{
  "n_layer": 13,
  "rope_base": 13000.0,
  "attn_scale": 0.177,
  "beta1": 0.9,
  "decay_fraction": 0.831,
  "decay_shape": "linear",
  "batch_tokens": [8192, 16384, 24576],
  "seq_len": 1024,
  "doc_mask": true,
  "train_tokens": 145800000
}
MLP neurons of a small language model. Each row is named by its layer, matrix (up: input weights) and neuron, and shows model dimensions 80-175. Each number is 128 + 24 x the weight over its row's rms, rounded and kept within 0 to 255. Numbers have three digits each.
A block is one neuron, or neurons of one layer that tend to fire together. After each block is what it responds to, as a language model described it from the Wikipedia text at the highest values.

L8.up13:150105110116136150133151155156090119152178146167137101146156071158141187119123146152139154144094142140145120113147103092125162153121116145161142095169133131110132135104103129122136150141078131150117088132117124123122073138138112135165110103096149106150126144097128164103103119098095091122
L8.up51:124149156116123126138170129133130103093163189168156126086138106085136126142109170132130133145118125118126125119128063102129166137182110142107117181125131105123144104112147127106125126112116124095154126106138063144144146106123128155114123166088090125107144104111109148090114110119135164153
L8.up139:154160140113152100116100112123100144119115148144136151082141153139111141149131134146118168151131129070091083112146051148125142139142151138144133109106108141118117145136108144098082136128145125115144083149135127096128133116144125120111153114106089109112155124151143117134149150158132114112
L8.up200:157143113143124093094134156133087167156136139155105114109145120092140126100101127160123115135091087127169124126158134102133175119134115111133143132161130093114135137127130192157097088159148103128170143129108083157105085143199152181114118155159117105094106132109107138065145126099133130151
L8.up240:154152127165118109144128138142106140138160108134167107135134137143144134081147147149159146121151126067128101127175131137115136157137147155156134159112122126139152114135127129145135174160141144128146144190110096102124152131137063116153178101140123148106129123103162123113126163151109075123
L8.up262:133111173135117141137115112133097166115152131130162148145159165126119122118107156166112176112151149103101141135119138127167120130142118150104123140158136101114126121110120131169147172126126110123122145128135066123124127176162093145131162120118091092154149159118103131139150134171141104122
L8.up411:101111131155136101117160159110105144124126199137158128127122123114152131115117133200138096151134131085122115089144115133123153162172137166121118125128138144133118074118127164106135184118104120111133075121098067141123130106165156154136159125117131070115143157131102111106109099163116132091
L8.up500:114139167120133088120143122133147192143115160154127133114128121123163142129130165122075142156148127119134097133124123100108133099116145110175101141085166136132105149106185168131125130079111148157133087150086090115152109124192125088153176149124122120128130125127129104122136115133145083171
L8.up503:099108154124100123167124138138158124119140140127180172112139073161132161145115104157109174145113106083133129102135076113168134139104158128132133101116144100131120162142137113157138138090118134139126156154134119150130153171123151160179107129094105137114128126113084133164107174121113081155
L8.up533:109125126071108129113145099128115120124145166149141107148126139140156113087107124174091146177132177130080098109142146123102178142139117153122088115126134134140108112104148147122148161120076075118148108140093118167141107149162156151121147136111145143125133171126121083136131138118091128111
L8.up571:118092114158120085159121103052137123121159164108136112093132111155163161120112140152186125140144136081161120123125144090135121105134122151129135103136162152120088092126136116132123102114106118134115121121097088096142142118156097133138138201104151125119130129170145082134156134192117124110
L8.up601:111135163129162102141146150155112150140138126124121141160129129093147179109083148171093125116117139127135100109121115161123138124126172125155150152104116135112140134172102138101119123106111131141101138154138120067164150155142136114130157089095130107118102142149120072098071143147116102095
L8.up606:195143147148113143143174138124179136109164139097166152136175154111129141124107128102112103143104132132149098071128101119113158165090134123153108090162148144131144083134131164143111157138121113186162135175144122084141146148131148146164170085136132138118081120151156120104110116158132117139
L8.up633:124098143112130132154101147109124127104144144112144118079144063128119109139105149135106108127115092112115103105129121134094109096156134131099132164151125142125168144095103155113173132129089125111150120144109099105153046147143105151113122121086139107123124111114118093084141145113118117152
L8.up651:113111133108119138138150109106145136108139154136129175138144093137189140108106194114115126163141152131134116078139131106143102116142137124131115153116155128141117145097111155122120115105051119127143091115168090129116131154153131164106138143155113129136111149111156073105076142168149092160
L8.up670:152125119130165129154090164114133150151136185163184113165120130155136157084098135122118138139131149088154126133119101145146149143143135151126144141119116098150126163119115131133123159138126096153142117120130104133165166140123092130178166114104148135129135125129142141145160128121127121117
Responds to: Word-continuation pieces

L6.up62:091136137133142123136139115099120123114130137119165131073147117102165133096121108136102156123111145140105129111117137146152137139086141109150111112153162118129142098141094153139145121088162121136124135137146132135139159159171113135213153109126166085104111166116113104115138127181153082085
Responds to: Mid-word continuation fragments

L3.up195:120109114136102123162166100127136156110144146122129131138153161120136135102112135151155105164149150092113139085126137109148132116152154085112071112120142114136182099109104183112136150091084111145146137141107110124123124132172090147095157157109117135117175144115120122139118113153128096107
L3.up404:165149143125120086121113155122126137140138130126109155073128118119138125099134156127109111153148154136120099077129145105123164148135140163106114147153127149160145157121133129171150110156120083153133158142154109104124147116139155165129190144117108102150115162171090109101139094139124143111
L3.up472:106092155105129108118162137129142103138146112128150151149163098109124131178136124118163127112114130161128122133156091091117132120175112143159080146111134134142096152116134162133117093145143104113117114163137065107097114137120148177138147128127070082108148141152120096068130115148138137123
L3.up721:137118183151072114112128115111099144089166111131159168131183134132152110126137144123194107149137179129152101140086134137155195083126127082131092139148168126096085147090164155181121148108124127156130136141113126083121166126128112161107136130114106078146160121157112143148148144149154126127
Responds to: Mid-word "y" fragments

L8.up2:124159136085152116137133126103141182162174120151105111103091128118128177131109119138139123169121137120137107116130193115088155148122149092165126100133161154110106141123136107113125100125102121104141156135148107132097134121094111154147155161095160135144129107158135080128139110128089104135
L8.up7:140112123121157121163128124109108107125140137161136146125111168122116115103115134146139132158088158112152108126149146147154105125152122128085155117139154112150105089104104178108149119133116109122091140152147087119166067168110107164145141110121111120127127134116171132162139106167084106173
L8.up36:110118168099185109171150123101126113151122117136136101091116140153134188115124125166140166162135149114153110175108099142124085188130104099127090166144171131137123109146133118175132162121113129136110126161087135134148130160099178145141105177080116123122117111127133126123123136093124101142
L8.up68:107107139119140134119126111103096156096147144160114120133136119149144108139133128129150120139113105094131104079086120107116095120130124116133137107156160140157117159077106143141105114101097157163125159170103112164136091105127104142138135123134142148119110147161142099121094136186135107136
L8.up107:125129141139145108134121129154128117161126098127097107100112129134111152127127115157105098138152106107163108121173106140142113135082139115162121145133139106158132130128123096166137129124076122117141130147112152151120134125111121107137172166091125074109162076147138102163078175143116061111
L8.up118:120155139150137138176150187141124135109143182159082154111099142119121132104143120175107111146128122098106133113116122151151141121106104107145109119139153129104124110117090144139109121089102127159134117140091103123129097137116121142148129123091117134109140151173132087103132148131101082099
L8.up148:107131110113095121153132141113121124144159147167114134070137104109124126094130077136117110117100144113091121130083090116147118126117109115146130120137194130137173100131078124130166162128104139149125116090102103155133147141154087130154167149084130106094150149131154107147132137130080116128
L8.up258:132139151154091100170145138128101127145146120109176125101124112152134125120132118159125105144119166112054158127168097150099119125141137118110129095104144134139115112110161144144142111115142127114087134154137125099128115148108118151134130114107099113108137128184152136114125161140079120125
L8.up296:102156147114114153190166141133119139111126145129108147141139128148119142101085136128116135176135161152153135082121138103160107087134127137125142128125106120141078074126096099109136111113103124167132132131135091141133107172142107099122169125154098148105138135120145093118148139153137115141
L8.up298:141153141140165104170160149101094175170148139157097103086146130120172128139068151146109133149089105138117134112110126151117114101115192117134114090134138086142134130126111173115121115103099104105138124096109097139116142114134136155122143112086153114104102123126152134159130182135106115115
L8.up570:131132141105122124134113128131107110128131170161095125146099125107112167052161133166148094179156172134162115100133153115140118137134130125112128115142193121128127157144121114120136121088109132123144183172104119119114105154124111166183103183128122105086151152131103131113135166129085119135
L8.up594:135170139131137122152140134140111161145127157120117126112127143136103173089118121151130119146132135121147078090119091095058103126139131156139090160114179153103089168135105149133123097071118113099134161150094146134141106166171122133138154102118113092092160128128120100077118135128102112144
L8.up617:133138153118159087121162137116126138169125092154151161109155105118102149087093141170107131095157123102082107135148097112201109121098132111146132155088128145113160133146108116160130124139101125124101085170164148180136125163127101149128132118137186139120126092090068125097131085161137113119
L8.up648:111150160109138154164139138113117133105148178162116082102133087131149130158113138170136127109098143162152100101134138108137105153134120153146132143128155115138116104127078123138140152081113072173142105120106102110137139155119118144140177096110136146138133174112147106124128138119140130101
L8.up679:129124180134156100147135146075163163117095132140125136118166148142115157115110150110129141138134144076101134131146146085107163147130107128133140118139164114145142140119085153121132106124155151174087114115115088137134161140099110129161100133130169130161121119148136067153142123129131131082
L8.up699:109110113134164098134167151111112111097150158092117098096118120150190118138122149153096127115131171101078125149122132103104106130120118128112121148121108156157140142096130109109132092116073092121137085169123103136117087117106135147124133137076125108126128139156102041113106143168112115112
Responds to: Gradable adjective after article

L3.up89:120132168084146119133145121112113136121122133158108077136127102103114127147133144196128108131094162129134097179165086098134168120115108110118133181118163125140114134114134128178095115163128097177137124171108101160121085142162111098122130137134133133132123113112147128085153130118073093140
L3.up394:105122202143133132086125133107115131127172160131149136110151121138130116126118147149106158135123106097106097145103138150114162129166165141159108176149133146139112125122155139138133134107095107108162114191164090118137093091138098114157140115144174121098090167116090134103138093148124133087
L3.up435:162173125113143118148147152126113133147170124170105103159152146105120140157147146106128144124109144136098108100111121114134105132127156098121104099127127100150151111114101181146081127113112148156137119158121102111075123146127065141145120106184134134120113098148129149152121142101121095086
L3.up599:094097185125173132140111103124118149131187161188125138095130164135119160128107129146093113132099131145144115124116149154135146122078138141144102133140097155138115113118143133154129131115100088125127167166130133105128127135178103173163125130121181117118137122094092119101140149125128129081
Responds to: Word-initial fragment "re"

L6.up332:142139124128138106118125144136118128127133155131078111128101125146150121081105168127069092138163119128088117096168165131126140102174163138149110159139166112152122090129117155097145131127103110147153119135126121134090090118107118166071143199139109130132121119152082111158103107124116116100
Responds to: Mid-word fragments, especially "y"